MLP neurons of a small language model. Each row is named by its layer, matrix (gate and up: input weights) and neuron, and shows model dimensions 0-159. Each number is 500 + 50 x the weight over its row's rms, rounded and kept within 0 to 999. Numbers have three digits each. A neuron's up and down rows have the sign that makes its largest values positive.
After each neuron's rows, "fires after" lists the tokens most often just before its 100 highest values on Wikipedia text that the model never trained on. A number after a token or word is its count.

L5.gate185:569411516535481396530419464464564546412503493538420475531520489555508385506580484449485566528560488569500430515474481529537462547547543442516457479555488499514615526510618592497451522569513520433489504463488503567571480514574475476462425517535479529474485519531429482474466422486491466535570529462453515514450524499511437502570579385507415506473470534520507495496494498473530470490480514459478615578407477462410399516500472549449487546509533542506450466465315505549549565517512623
L5.up185:531422517552503520517433461558439504482511538453586529471485544607301534451490534481486565514481503578507549495545487485528538425532524415573461519479531533452492551513453511514444479488498518541454578412467483548605509525522518497421597598480462518481450509526554489518479446442470549529487512532468393470490483465501523518547468497384527535564557623514512426503505461494483533455510476529508629458455427438450516524586429530453505553504584436429515513507331505554512462507500485
fires after: "th" 11, "==" 9, " F" 9, " f" 9, " R" 8, "f" 6

L6.gate37:493573473484482428452577490571441434395465496532457501540528579558421505507504529442554502373565455436526395455480508382456545511345535536503537528452445467533503483443590440447489419492538501489440477510571515464492478550498462554470466407518518553557555470494505512515497566499522527437470539414498552516575495505518506521495507512495402482462469511525497545488498472396414532560533566444456509552489520484499466550459484525572634519507579402551561587518525424479543493414442444
L6.up37:493485452504537509560476538548557489503589508467411538472508503463483507482640482477516503506520509475457484465555490452430551574511463494487585415393544439542489517390558523519521498475453509535585414600477446517414535527560411611528493447586491415533453508455451516421516577570622527599440524533525569564485604418530476504509590526465458456474485533528440526555495454462473462517554439472543503454532540570460488494424488483547538526472649502484506494504465475465494584520450460
fires after: " t" 21, " T" 18, " L" 15, " " 7, "C" 4

L8.gate228:440464494535540582509499531510564528463449462525376596524585463527533499531516513463512524528525588515495524518491570472431577417528525554479415366495469511532547543598587523464561510502571532484526430481537491450484545520517596493508477505494529528488546430575509529546524497549532403533528501516497549523609528533615459589495397445462540441519465451585544564486493512557487571511519444464430565481574536529503497506487494433491457511496507603449608518487396385478580473436544452
L8.up228:541520495492473512543582588562505405532580540379451516437386543516470437392513493530551511540513562545575490455608472534433482454449498616504431511515478437466483512488444540494509496477463551631493550500488475476539535456566408537609509419492466492496437513510484483464459476507577607477545508492511509482563534531539464494531483472482448469545456486576418496377425479472513591499502463519503565457475492472505434521555513405527561528549447579531450430503428516549616514525514569
fires after: " L" 33, " l" 11, "t" 8, " represent" 4, " c" 4

L6.gate436:547506554584506440535544493466489533463411505496515515483549440472433554489556465502451637463446521352531542399469446455491461543501521560516498390466492454480450505520441526497546526459498553557424510500424511483554481601490416444506472496472519464466579508538470493575554402466484474435451503502412393463511492562515479520458423557452483490471540531450489518564517490525475481398600498522524528395526570602500455483550423549479524511477549592510580401533492535540573533571412481
L6.up436:527534507460504471580489519602545531380432507452581497534537532551465505436527516491557611408477565545463571478528461442502435460511501512472459441596453535495557387499502499515534454569567420523537538544591454508470515513523544451476513523396432427526458439496498504482579527420441531551504412473503596482537451489491443485523585543644562519595572471503561472564449507407536547483580530563448443540533474469518495532445451462553519475436541392524468511552521474481472555480508512
fires after: " F" 17, " f" 13, " P" 11, " O" 9, " K" 8

L10.gate279:495428531657435466492528463459532539589467455517604514369518499474506510496500457457546468503422536536438536441420496519508555495435425474492454526549487530477526475395480529588568396499486437398372628497467505513472466516485445495556490464517499523500433497467496565490438563510509438504457486504555510568532589518477588508503417572538525495478459454480528511451432564467418450432413597568560580494519521491478439465560538481467482435399429463464471489522484482478505440476511490
L10.up279:498583483512503441517439488515532542533460543433529474366503543518511441446529585533489516471570486474500495451572579475494516499390436452384446596572455604525508476476583573476438477566524481451434676470547560460483591481506454560478520584491541548523418434526486583479541495492510512562383547532580467477449483491527494474489528471595570548507453467534529504461440557545500500522488521538448513550457488597442451496597576520500512393519436503486471502519505490493455536494560475
fires after: "\n\n" 18, " is" 15, " of" 12, "ed" 7, " in" 7, "==\n" 5

L6.gate38:512532563428470508484459517545563480422497533603504528537474527492579597537502466472507408413529451453422536581504489468625450496534482467479522541520445406510460505634491511413531508541473501569369529539505502508392527493539528595517465464460506564572548438491529556535453434523497472510532519482591487542396478506538526498450584449470498562422455572459498507451491543602547458497567525571491491591524594588467516513533492491462459454528590512578477469449513460559450422477539496
L6.up38:459528492506531483522493436446480412514510570536555434566589542573517587467427485538550425491458532444481617474500453508543519534399490524574478449527469550525348460487533574570571537465401549616487559450547564557446461456510449561561473425557539471518501502509622493472547513463510438455544491377483434459525521455489502506503483488491384463505524532507437535417507554568448530477502544474474518517534545483455459534600476477580464448494498552542581524465524411484553467420496513
fires after: " S" 36, "S" 11, " s" 6, " Que" 6, " V" 4

L5.gate248:550498465479466446446550491475509462530601486490513562529509526552440528542542527506498567490431422519543501425544515497422471578451440447496507466427461454462459475516402527521485520528496539498539463450544545509414563503480525577472489443511526477540577541474477483529459500479553373627488494636482524502515527439593525499436434534531420378549503472547546424530555530511485502521560443517574547374502467475522424535430491390422416598441573522508547546524512603547507437468483447
L5.up248:522477460627562497551457537430485514518569513477518535475538574443483553500489542456534508505545480476507462501464554494426441529449539434501445489437522479555463458429540450517423465612496505468672441491580524496509565578574532527440494521596540503605520440486444457578463547494615479572516479380499475496501400488480528533530475370430528507509439618481520444539567503523458539512485563459414477578494552495476471487403531469503568478509519463434483477522514452428469543525441498
fires after: " (" 29, " A" 12, " B" 7, "l" 6, " L" 5, " d" 4

L10.gate380:444542529563541495472446488558619452504520539501580536483466451537478516493531533492410511485540481496455463483491563460482518610595401436522489545521535489516511519510574415463453469504602496523495514545569451475476421524541535508545433489462479455425444435447416591389476447462487577534441415491653469380576551509479438462536391462445445485542423453543448512531502533500444497519505473516594566493589485518593515451486448507476477456438439536519490560478575467475562490482496543
L10.up380:484524554489571455543537488549514475465442485510415489603459560434550419461435556526452485490550485493478610399559539459435450628456509552568426584556470488483514427545529468500442584524547572537493473457584531467519505465568440640435456452573539516509407544472466565458538469513431541472445543533576539502438467522426498517521506453497538533554535379518470445568502481461500505461486480552508454595522493528518443455527519496492599551526527597521438449426535490451539545480505420
fires after: "," 20, " D" 11, " C" 7, " of" 6, " in" 5, "y" 4

L13.gate1:432462520563527521493472472507507552446484492529554437473447526556479508471482533491559439487478404437520564512614544530443522400476423487592416546540441576490458521405513449455582483496443511444563532392422494483441468466447578437525475477451554536530515587490523485537472504449613423484484487542505445569544532484593468410586500477480473470517497542590508474475554455577490545517473463554496569486451478436602503482524520492490467587451561417563563513544514457431383565433493440
L13.up1:533548503530508478567497487502471486455356476551515476415523543401533559452572396531579453550481515470465504550617544467468465519497456548455522432439524502423412505539431531547659516498475524480452604486511467465503488524511452506461513481567548569607513495551449525468512535495526392468471563558589436488510512583471579486533490559519551537439504420452443475486531544504413553517455528514403584494486408527465556443516591534476454458495545482505502476530522493509546471531585612
fires after: " in" 27, " of" 8, " a" 7, " and" 6, "al" 4

L10.gate323:382417494526530522438543475488513489532459511583556470458553595538458453457590567523532413443463530527471509470551464533506542529442496554546551498547494361458423563580495570486472471444455491596508515473502442443512397484485424593527496444473534528572499467552489415484532523466436435512520501599568530487483556516615538525541449547438515540542508474530415475374539475501507521561561541401436497478517487489520476408492480454406411565592501479497547572509519473519558456470497468
L10.up323:463483583531490441535536416451477589423500425477526413529539504543456440535511456490559457507441552542416437481442537472510530576568491499576550394444466521401516570480499525443423505487467441517446462539517452544518508477458527518584446533495534517491455541574503436500515545545489514503504419451420494491461493534502561606526456594424477513527461561525539605506488461601471499467457482456538553546466524535360557475452521543428431472475461439461647516536596429424504505467539457
fires after: " " 74

L10.gate422:566477547513529528572528557450604416443550473557575446577601413551568518521498524507419583425526550518529504485557525467503522480549432544551569436467563473518560451472495464349457420467465507573424441556526536462527555404562464379486545501499532508480510511467517517441494504492540434494467554459536542517614476474518568455515566407503502497463501472491503501426567580514457472433482568523546463567516495536467479568496549527478474514533496440566557442524445530548417458517628469
L10.up422:481431433575567540494607554444506531472438524432416534510412445528437551432505508488520514514480540435606469462555553496535465524497535542498486429512516459464463524405519488461499545522468561499474395606509494506599643504545481438526466529555533465476534469464473496548461615450497464590599455480475524548646478430472571490565561494509513574482514566533452530488451514520494599507494450451489410571464539490486393446527514485542570482532476474412456507459481573472439545529541512
fires after: " s" 30, "p" 11, " c" 5, " C" 5, " S" 4, "." 4

L4.gate334:529611520444492521531488482554521518478554477440524521511483453477500579421471578489510476528417515560616514516491497450485530463416476441424443532544508464411471549493459415436528623477433624574601480527439536464474512406542515511488461500441502577508486526482442427473400548611464485482534532441510498505460558532541515450366469446559539494517467372496542478444463471506512530449479514491512525411487460485456605546525458433485605492553572430469522426481515486504529452520436457
L4.up334:557531497516484465609498516551464547480450532549449568522564471545455611524443490502498491498500486527522465439575446475495494392533431442428481445536448526473524515520425526493442543572517604482548385425468442472460458508631543513538469549423480544530430512468451478428551550632513396515452535411386520528513460472469570548488553510461526496491527482550538507511428489516505520516483495514510522476519506515461597497467533615533621539526630493480434483502452501459429472589576508
fires after: " S" 15, " s" 15, " Q" 15, " vis" 7, " oper" 6

L6.gate242:424390488523499481463475554474565364441541536542509528562451445537523463495586573496588498577460505498548456425497479492485530535524502453450477545453443503566471560498526506513516536536515497569446408496443520461562514484541503425467501495475384501471525456490418462522587446430594512476548447449509491577524515416510554539511455447411531411465484447541498515487541468561494440477591463514542565398444587488475532512455371420526492539346563435536506476495515503571522522581476531
L6.up242:480482584432587494509512489497534497409523507417528549530439391536517505504544589560516490502418444580536513501435436397583576444458415523528455552492482525555532467513495608530527526498557397453474587560528447449447532455527552479595569529484461556396547448532509466467507584495528502455515567473506526539569490482427508433487500498467516428521542584573529515493502472494537459510553465554447501365449553550450456455433477406486544499532557497474553574474535477595499513589426456
fires after: " f" 17, " F" 11, "w" 9, " g" 9, "W" 7, "el" 6

L9.gate232:569468485581543519431599471478425542486499491411518489495488489498453456527507512552476498489563507557506418521431503484434448460482525547411509456459560459524579511506535486533506436483462570483593526502485523560605517564563524489494506409512439427469453412581546467519615466534484565539554456455434513496527389559436515522455476462436502560491470439501472536533447411513497640448432489514544491508561550532475502430504482494553494672646597504515476460543510468460534515472451464
L9.up232:468532430486432387513563489544454429516478511530459478626503426455467465452521443560457598591478516519497494601581462551552539448448525497549506433497516516543486470432524507459569529505445502471421526505539511594566578560496465531455445536530514439464556540564469537578491471564501530438520513509484522500490510502463380579525420460666436516493453461509493445450460477530518520544595565488573512463524536457503421521449459401570522529515454544588521569572569504536512473536473595
fires after: " qu" 11, " l" 11, " there" 9, " L" 7, " dec" 6, " v" 6

L4.gate227:450486465512540377407543503465569481430393496503470536458545524574489453498539559410534473484438577517555466526473437576508566464550579494534462520526526503440455404505537519530558453481513638539505515536571510451517454536569501569482479419546443426539497501498586450494513535538544588504501516568506569423460570509467510551555508474469547487508539509490543452424446550585439509451557537598405506488536435478549541474491441454483616495566384484485512529567475435465466418520496409
L4.up227:575472430487526620503425581378556504469494536497495451496532556443533551461576509568526482506514542544470532505546503418489470519486479489494528503533421394458548560454562481405492445508446522464474448505473605477443515457560521513398408543580477510472488497496475458423480524556579594586537494516430530535530573547508538554532482481543468649466517551482507388477467648540538562547547513535443471549517531450537497450529596585486515552492540453501505450488426536529428477484485547
fires after: " P" 17, "P" 12, " U" 8, " not" 7, " S" 6, " s" 6

L4.gate267:517494538549525549577573495480466559519548482543504468487512464536536540489522512454521473550503518481570494473422525455461541426561458511379435578447491399501466444478461584415554541493562467474484445440503515580450542554492504413477506626487490568619497501572506503552473540585566414451531472467513509538434560490520522530462539525432587479517416479470494631561559508501507386546576440472532597541476486483435490459497540575483473567546468424564519456478520632492544492428467457
L4.up267:477476518488519481490600445517507520483483455440412426555538522510497591515452499405523533364511542463451486507439491472555426468487503525488484502494509484435568433494414550432508473546489530523538564433513502535457528482471428463525531543512530479367544436489493428496526451666609512536476494373444533513441569561465469501522453547451440488420557554503479586493495564481413447431488555501486489480528466498545475569394510490623542545495562525458553407511502460396528478559509504
fires after: " D" 27, " d" 25, " R" 7, " com" 6, " se" 4, " X" 4

L6.gate248:542472488462528542533451506489577457428536489452504441527415545511492574554430512476567412469483516487538443548529516483512554524490579474382517462564442582555543521436509492485461467504533473429455431549494547459517565529441515449548472470430430556438443401512530513517486388511502470513525618548522436537651494550561483447447593539469556541486520444521486564503618493448513517549445564505501498467512530534454444367477576425518508603496530430474504500466521424419532474507587461
L6.up248:414477504468483570429428538413523517446439468576514542426510502518447543426496490498510343381545468510568544567522515510494523568526528491551560527578581502447520598482518521536490406474494461577559459504479498446509448453369487544539469418531487587516573420513565527440478494519523380515547518533497551569513449547452522405518519513496489473491514513511541523420555437487454539449478409450579537500444423522524435495477623518492475559445572448514508532457496412551521466493543525
fires after: " g" 18, "ud" 17, " G" 7, " R" 6, " s" 6

L11.gate362:532466485512494429462595527481467527436527494527521506595485413546492533532532486494484512487542462465437459456474459555398535490511501487525476465488590497589489455449477570421439426538467514480545487400511527410518506565477518529467561433562505420515406484499537483643602425452572488540482446499534311499572541507530452505568427424371522503473446506527443492570482448415524460506595460436530508545543548521548511504522503507389530481511483468478461553588506509490499539579514480
L11.up362:494472476572521377535557489499495490472551525506476411502497497523545502555498446588522471605534542495582535450502402461550583598574533462536483499463565521496536563513479409490553569597562472485516448468498503639499524486476474563489472487537420469473540371415449519552493472525454449469487609582537503411473441487507457479556446610451458537504491528510549587454459486485505525480573446506529603506442481431504564557517500589400455485565483458524512521483488534479552518507426395
fires after: " L" 15, " A" 10, "-" 10, " D" 9, " d" 9, ")\n" 5

L4.gate268:479535502448468523460565536432486447448503502634430516603596471505456454458493515468502614392540430454558504502463542577446520413580524467543479538488514551522485513531566502513450533468446481603516518532502483566536444476573529578543485429453512548593507596487504458490517526548421474391535537487494523532596540477463524437511556490529476496507425454514498442468481542564475553508551508522546420449508513395497459358490607568481513475503449429521497483598470412473583501516551535
L4.up268:480647538477502478524442545540432438553579525484488572560575399505458496512565568515477582413587469570520514561490428551456535495518479434530452506451465551556444551523525439527457495449558544475499501437413450453501562508469594547579621527468414470416509538560480492516484453459497654487466425476540498532459527441513510445481450469577367514511461526496540537562550524504492506410487511502467508564512572482427486500479522586514521537584585503493576504523470542534530511528479423
fires after: " L" 18, " T" 11, " N" 8, " J" 8, " l" 8

L6.gate305:575514509623448506428519526461507505485566474415494456392508509461542560448515544398542453470461404491549531490489441429504569521504470472546476508550505593464498547460387461521463504558541493562441488510534499504457547509475506511516427544484408699400564474531501498458427541526604484541505517536496545488429487519506424500500572467536421496468481499520472485481421463537495390456581574597495517508521542545495496445497612531509465470512473472459535506469422485575410527489509395
L6.up305:607565520492431504370540518476502588483449541607466513582577535526422477455394523552493540469476496476558493435452460428387599507492417544472620582497482565440486510532473456491407451467490480555400552480467502519492478506603466533493485544492527619467493456486533508433488491511634536495548466534574396487472495517487456480570542544559382530490590526522563503486441584430514514554432463510441513477489461452473491474537530478532504502485534516482491490503456559566529435522491498
fires after: " v" 17, " p" 16, " s" 10, " res" 7, " av" 6, "enc" 4

L5.gate224:494515505551586480415529498434458537472409460500474453430514470658394537392342507461573448495550508512540499463475513432481521472529512532518503473530499556484527528439515500521452503517517569552575473477499509450440447531504578569501433432478520472433526609549540483535577396505587507513464526537581466419515506481467511532496418500450448493454544496429463553391522609496527480547528390525567423538472511523469434582511498444554410540469511453518495489555506490517574459511555449
L5.up224:482360465471605543486396525379512503514519483509583579418588417389447511460386537472557449550510437479571508517572474523485463551527526470469541489552496483474502515521478474436493487550486568526516515400536515520364505487430493587491519527487434478480434498450581526437525513497536514523490464582498477571598473529578517549498497516499498511466524440549516558462597520482571408526455506427483608529514464503436438484452431450536502635552463525425528539541510486511549518480500466
fires after: " s" 15, " re" 15, "a" 13, " to" 6, " res" 6, " R" 4

L5.gate220:554379471546494409541418480456477530519559523527571544533583492548526482581421466458501464493547513461583480486546504457581605557459509542546471448550463477491573474522488523497485427468515484564513513522514594513467507571477566545511358430532537422631448462524506409544523496502422552467402526451425542464472454490547487428521473441560536478493411526453559497430563530492444507434558463462543527421510433488458434500432472560576530437425513497599426554487544509525553499512548497
L5.up220:567465484532510473473436500443516538408520491481447473438502531495598464518483553429572454518441479440464510520500614454477536575598416400530485458434481539626507500494429576529528500510540497484475501536535490503488540427561443474468519483484569531496441390433444493539531550534420516552523575534532472459436436491495462520579542589460425444471532476551442400528446465509433551426524465460516430522485487434480519463458484406608479446507502590575528566486473575544460563545566398
fires after: " |" 30, "." 19, "-" 9, " /" 7

L11.gate155:451543461469553492552328433491608549433489456486533461556546530515542522521495455582522507505541562447584565487468498542517458528517410458478439442507490520586477479511556541573504580559464498471421579578566447514422556492559527550503615538482530571486470521442513449527457496482428487519560454508498556498554482523583436490480468390566544560475475535455469479569524530501514476501415499559515614478519508550472552372420494485539465522449414499502414483537515530553587491428555553
L11.up155:526517405521503475505471373460512454520587378522586456530575517538585565515616504442446503494479484400546548463414415500497355540470480433504531493473495531545521460546459446523485522573489482486413510477481576514363599543537504497507475521450536533493529472529526421487500446546463500475497565494457593529440505503463560475554527435490389446584470496505535515468514461526488520580431473438560511553578550467487459436566477499408557531454425462448397482497519515498553536476532484
fires after: " is" 23, "," 15, " was" 14, " as" 5

L11.gate443:556574518529461468477523509499468488452444539518516429543479541562563381475494529461592514478540632424484507465431450485497572510466450600581471491485558524482585513508530514447453447585532450557454535482420442392500414538464505482467429532486513480485413472503518450544464477418583507512544459390447472526412467502545525506608507478513515523502508476499515430501403456552430446502475472434523494451478522542501490460441463540454491468631529481518637601503539476614577546524501531
L11.up443:503500573535561502514508534523585484450502543519489392456531505476458539392564574586483534603465497519431473429446535507480519520528402589459530502483544377540463475531553470470480434448482519457471445539544459562470447561562568652549490489492537515459489428566506470460504523526574459572578496472528506516542558420506535475563520488465499404490433454570453539571507491487533470568463451412415495486607489450413526471458444527459494553597507436448529538506439485439599551463534526
fires after: " " 74

L12.gate159:521521480598514462553445438407528470443509502553453519513524466522525575500561569531487438417450413473456497530563513450482358420531538569502449491530507476461447521531546535406532488544483552547500418526473586517495554498567485415494533513593473463442463450524500511520553519514604475480530424477534607526480580399577483493445564469423468505455442519543594562503588569482508478498532466494552586564577517575553510436466579511475535536504593478486607465492496452470541466397497539
L12.up159:600555523578460512581454547436505463476541513587557455531480478551469624452493431434440501490459474562522487392504436508565476513514458427485514490545447521525442481603498460496519595479544491539549494432488487589518469423482535497468544461558387517492486536503492521490532497495515469460412425393466421403430466445587464433452512503558494529511461518543493532473457586387598406507630522506422494446481425484494511526456482468458513453505534513514502528461415497420603492456473533
fires after: " D" 26, " d" 14, " f" 10, "th" 9

L8.gate209:479503404533505439442528541515470562515511435481475432552507501391532577556540491611451468487498448409523488540451558448441483532536505552447553387493601611429493518397447419503461443553467497489485530529529469508572546595528549425457595451441510455482522592549451423477507494527498490552484419494489449515597473517474547451570498418477416394414530495531498530512456451561502534423491446523481431544610518472511401496540470492493523480526474560502436522563532507509483536489404516
L8.up209:538594511537440507550584525507499511487512468410475486508539514560513541523539544524590566540518568516501484496496448440483445491473516490499406464577565480479515553426503603485510472599467432432441496477435549445442535542504565498536569432453448445494449574508437494442397559408553557577463473537562445509503425422508637439444445500512436540539380572509546465522490533524450492506541549446487465557546480474468440499496419432600485474483464536471507495559439488537541614451520401
fires after: " c" 30, " C" 12, "sp" 11, " p" 6, " P" 4

L5.gate372:509469458597559483510553520445487571485531455505535561617532600527502512485469487438510499434559460536506502400424491505486501498563459474474457426551546612566454482578442447533484522593422482501477463439552537533491541585470483506424497430475519503442555512558510442489503538542391513386538601424420547538535580541511514568550516584435486420538529516537453488479513575461443494474552488569535524403479515486504389469405458564549511472478558463592496511536480524584484471535417494
L5.up372:434536470445475558495455528452520465563554568539366435478559463501489503499591528497526497568424528463563524572468438508446536447498597494590537498454454446444493498376550538484548515462491611556601493510458459446489479547480484573547463558579445437541449465488537491531561477408554492523395440549547461539502472474537453450463464515487515478564421470472631460517518438508536510457409487443408536570518448468468585504505455446440517473529412449496516490515585521432473479522535404
fires after: " J" 13, " E" 11, " Re" 9, " L" 8, " Al" 7, " re" 6

L8.gate256:499470615499503472380626449490440491421511542495496520566459522402538577543461479396529473510604512485536481466518411523434434430573493532497484585492558462523548455479558530577511495446499549595499474438509529463530536477480471486586529467482522577491507420439508564575432491478504522568514472530618528426512527472478573525512579410457452553434512549475529506496559474510510534528546427541528457556573429542405465538529514539612463490561590517492548495603505496529456479577537471
L8.up256:487540480478428581439452431541518475534475532537435470503486429461450424562528534403464537452600592477479554526559571467511474509444499526449563453438574436515425487566483570467537439569509483532588545481511501544498482607449436618507513487450467515560467407538536521481475441510463565521442478384486484505579484501384435483530536519437484487495481435489494506464506501505478453497495558507511541508399546479537409496475442535529487407661433419542552499457440544467560570429490529
fires after: " S" 28, "S" 12, " s" 11, " T" 7, "as" 6, " t" 5

L6.gate251:551537498449595495510504459468590428426439473413554449565601473494534395542447524540547555535581538471475483459427446595472538460528497507585461578408515471458528575510500577497438555539550505514470512456545518535553439526547522464414508395482469520498494570514462447496541417424527520488437402451493520581456457466610545558464535488484524456516540520475504462468528625443538481454503508542523454553574536395445588536368472516527515476502505498573488506518536510531492597511461548
L6.up251:522471579524456505537423509454536371461578404502446556472491456540541561584474552590526548537489441520528521577580594444519554503558579476474515531484550371466483559489496522477431517491481487478489510510518517419552461530599477551439510587501531537526597495534469539453542521476440470454458556489559518622526432592608507524500531527520532480442452512550510527445485484426532367521598553447510481559571558479559524465492415464560509483445477494487483506415473572546545559520479562
fires after: " M" 29, " m" 10, "ó" 6, "or" 5, " an" 5

L11.gate104:556508529501425426438426511516440391494476498505486522504464561500596491374481487514514570570526532497475493493543518498529536411452584497593427468553492538533502468565494488444478426460456518577480588518489591548483450441556472447435432523546508543505502461554566487498448485531558432408372519408369420531442553436512536451505466472479513480545522447422515523457402496522572515482447529558481463454494466488525399513475519471457543434462567425512492475611552547480412497441459532
L11.up104:440542442553527459559503581507389520602601547466479504553517532517512424483545525553528491489559547562574484554449443445669426555562452435535526540551498511547539523606485495461493535585466533571506427466549455545517457492450448478569601532456504462611544511546536537440507580484533509527387530611495444458529506495534492452528476594512559555435480500546480495484473580472501429484457531540515550513483402531533494515578553464475534509573506470460483572485495572487475472427554560
fires after: " on" 14, " in" 13, "In" 12, " In" 8, "he" 5, " On" 5

L8.gate172:512449466379518487377531572465512438418504484509526479562490501515492471483464492469541482464452467571539503580458509527436511372460418543483454541503475369547550589437515554492479525463494503525548525370625527433546440546491454482493420544575430524464519414479485497527500578432516483474456494519556506539519487511515458423568502441589445496413525461481459391492506560459467556542474546468466560549541557390520499493500447517452481508477518445596524509438491506527467508571639498
L8.up172:549478411451472504529543520552568475417557496483515446512437459469395496519452417562498473594495465484497516392516560432442495399422469449577438536505484462508488455434515515424443563484444517508530473482479486447544380550518506554529464495545475522464546513506529536495452475632448452513493475476490564552422512487575512553641455480496540477488474534455503475495406594473569493522508509491431483428637482508436559540519577501448571453532452492445523571518608551515434488498515389
fires after: " m" 23, " M" 13, " im" 7, "em" 7, " T" 6, "in" 5

L12.gate348:511496547464472553495482499473503471616486480429492581546542590449487504498470547469353502438496525422501410501533559483462522559513477534476490511515493469446416573514488426542490442442408581527556559501551548510497541421487391534513533416475598492561441482558512529498523541569490537542461521503594519552552550582505495556480478446487485498369438490541535463421467569617492484411456442493494539482493453526561514457487518554536533522466402354512427497572495530474459500572471423
L12.up348:381502521555507482466529367462405590474420495534506437489536531442488541549534569468448456525478584444505561517535539450509493512444528458488445499579519460487535640482571377561451454507483438499487484457512476517507554575471520482517489369494457536527540584551548546462467565473516600527523533424461420548546524493480440538532512422466523610462491510568521423437492486509460455561536470436603435502494529514489442451506533456504526422588428493510361506515533510514480482544545470
fires after: " c" 17, " The" 9, " C" 8, " con" 6, "us" 6, "-c" 4

L10.gate23:451495508501436397596496560523487532432487456436533524443496455499511483409536514487488557514540495492409451485513417448511456503514415604529511556436488523559524515522496483505475457489558473564478433559527415441489478557486529449411453526493500507496514483482512545569521588513587581458472628549435531437484535578585568558580606535527506509577569489415494543444483459468493554513540486582525480476501468530506498517462534400517510524507458433564500493566647480392400477407431493
L10.up23:490477442489565536534482515501527453514456521464459455557526496513493454472516527505539454412487532506556467511505469501440615448526516427446349527371475462585469540483488456521474503542419627499485508499494388473493488556420484446549503519448483474433493403461495432504397492548480522519556510470546589510552485400442475465557414454595616489516537515521477455432421490406519547577501461611442451483439530609531452483475518446496450427519508453515590524475480482533498557511421493
fires after: " qu" 16, " v" 11, " was" 6, "ec" 6, " cap" 6, " is" 5

L12.gate185:586592470576455511500511418447438461504510437463408554518514498494534486508514424505534439548594454503530527480541615550541511444519527472518439532470509418531563531456477413483469533512449514466529527491540508553504488536531501511463425519485421463496558437550448498509498480518410449523570452570506525547548570602570462560499489527408550421513457525550505474576527517535476435489450520526598519468552590634517538622518537464449505525564514426577586650545499392462472502512478505
L12.up185:430509446555491545539567446493525425502484498573530528447515544432449477496451498466528482483511523487579459517513568526473562443419555435440474550568530409491494515482514521548461474492492519557457473480638580547440487596528499501562445609587511459526446526542558515503647563466504475460451490429544470374542566450613493548493503418464560435520416488508541555496518388441544422539554571464562570472559494459481501556490521491537430580474498421556478538539438517523502482532504572
fires after: " H" 17, " The" 12, " h" 11, " a" 5, " A" 5, "stit" 5

L4.gate269:518494505468621488496437502511518401477511495539540517572419504458556462430529496427484546434543572530504444500491557547540437404527482532415498509474530444493465503517504457410444524515471507454423402580566531522534523508501452568470543485448436492524416513588478403461384438421562629570524531525538484522482548477523498457502492489443403535496482515536469498393483497440531541458556497531401579548567401412429469549531441547470462541525461542422469539565567496497547481566466436
L4.up269:527440464544473534546473467458552521442449530444500513473508472519471615477610539481522460448416410509441493375459527479431423464525516438467374497492471592491467468545467517524434518508466479591543545453602529451574429518486500508454514509497517516439567470481523498461520559508430555527453492436514397570498573482427588581531550493568427558473488533538618551474570400561434593508481558507493545574479473498429523497558504499478563482497486524472563521478394588501497473574444508
fires after: "S" 13, " S" 12, " D" 10, " Q" 9, " P" 8, "om" 8

L10.gate393:547470406523530545501543469508550544511478485471483453401519466461497503484497528596465495489460530508599515480526400569475547518482534538512507423422516558584453520626481468572515441463493581486560551497527539407417521532566612440543502476634590444547498557514442576491498516487557507485544496492441505559477495385423522542503430452481481501449537480482458459570480471493498486532546404439592595514625533621500490432506481512510592570540490574450440487544479473474518517549501493
L10.up393:542513545548576508526558510393492596473428502451460444494589557503511389434455534533473453442561493462410493455482518445467449546494543416489450609484487570481491436540450479470420564468494579507507452524514425472466510433526597454579472438471543566526417527518487515545504545581521496411450532451615482513518366469496438443588517541446437541424513460523488468479578481471551495509477447414530468454556433481543444454471432457497509452492556563513545537590515525477476479601484542
fires after: "." 20, " or" 11, " c" 10, " C" 6, " occ" 5, "-" 5

L8.gate202:422567515461508505508515525563520463372492463477465477503408549465525479572469540455520478470470572429502524436551501557467569535485546521527525534442601529560511452610425404555549452520516568486480460574503546469404454497457427489478501488483424564435447406481494533485424387493491594542432538462533510549566483444583523501583466573440441483502442512567489522443504585458526490565469487572510450592576435511441540477528526502555459496469471512510544519560514514487448474614615435
L8.up202:615486469509439534548506446503499487528494530473593493524463536468503468431508474562391527514476427398490526489531508485488501503509384668414570425532539516462490510475476439485465481492538555533557413512482406464465555512561521497547474491507591555536475492545569455490433519467472569482459502453513528508539435369457455448528510554535519531499408432528494460469464575612420540519448541486493439485507477548510490603502575562458528456501569443421543446489507502514363495579594498
fires after: " acc" 14, " s" 13, " S" 11, " conc" 7, "oun" 6, "S" 5

L4.gate106:461536576513531528512459424396415497512487557533501546471521511455559368602555515496503539418529525465414534466537574643513482537496441536484538544410535355362541556506575429579528475570510549566494532545556470472516490499471444558492439541525470521531473495431587547497526554509498466554563472529521459605408522530587463486504542505514521477426525430519505498557524516495457485417484487482541577462478516593510452491475435414448482517447510476483493460554478566491516424433482549
L4.up106:558484564565464432463532445397394550500422509437529558538560483446599431523544515412518433408503511538465482430559571548488489454490522440469504496412435415517478487489465448510602498611483537464517446547424515537477525510483439471496482496511484523565477546561476541498594523442589453491484445547455509489473521578615482545520471529629358484398481422480481499518497477461463533530475416483553534451502485541509579519569461543460583522517592514530524495515468490553451500415472534
fires after: " l" 19, " h" 18, "l" 13, " H" 8, " Gr" 8, " kn" 6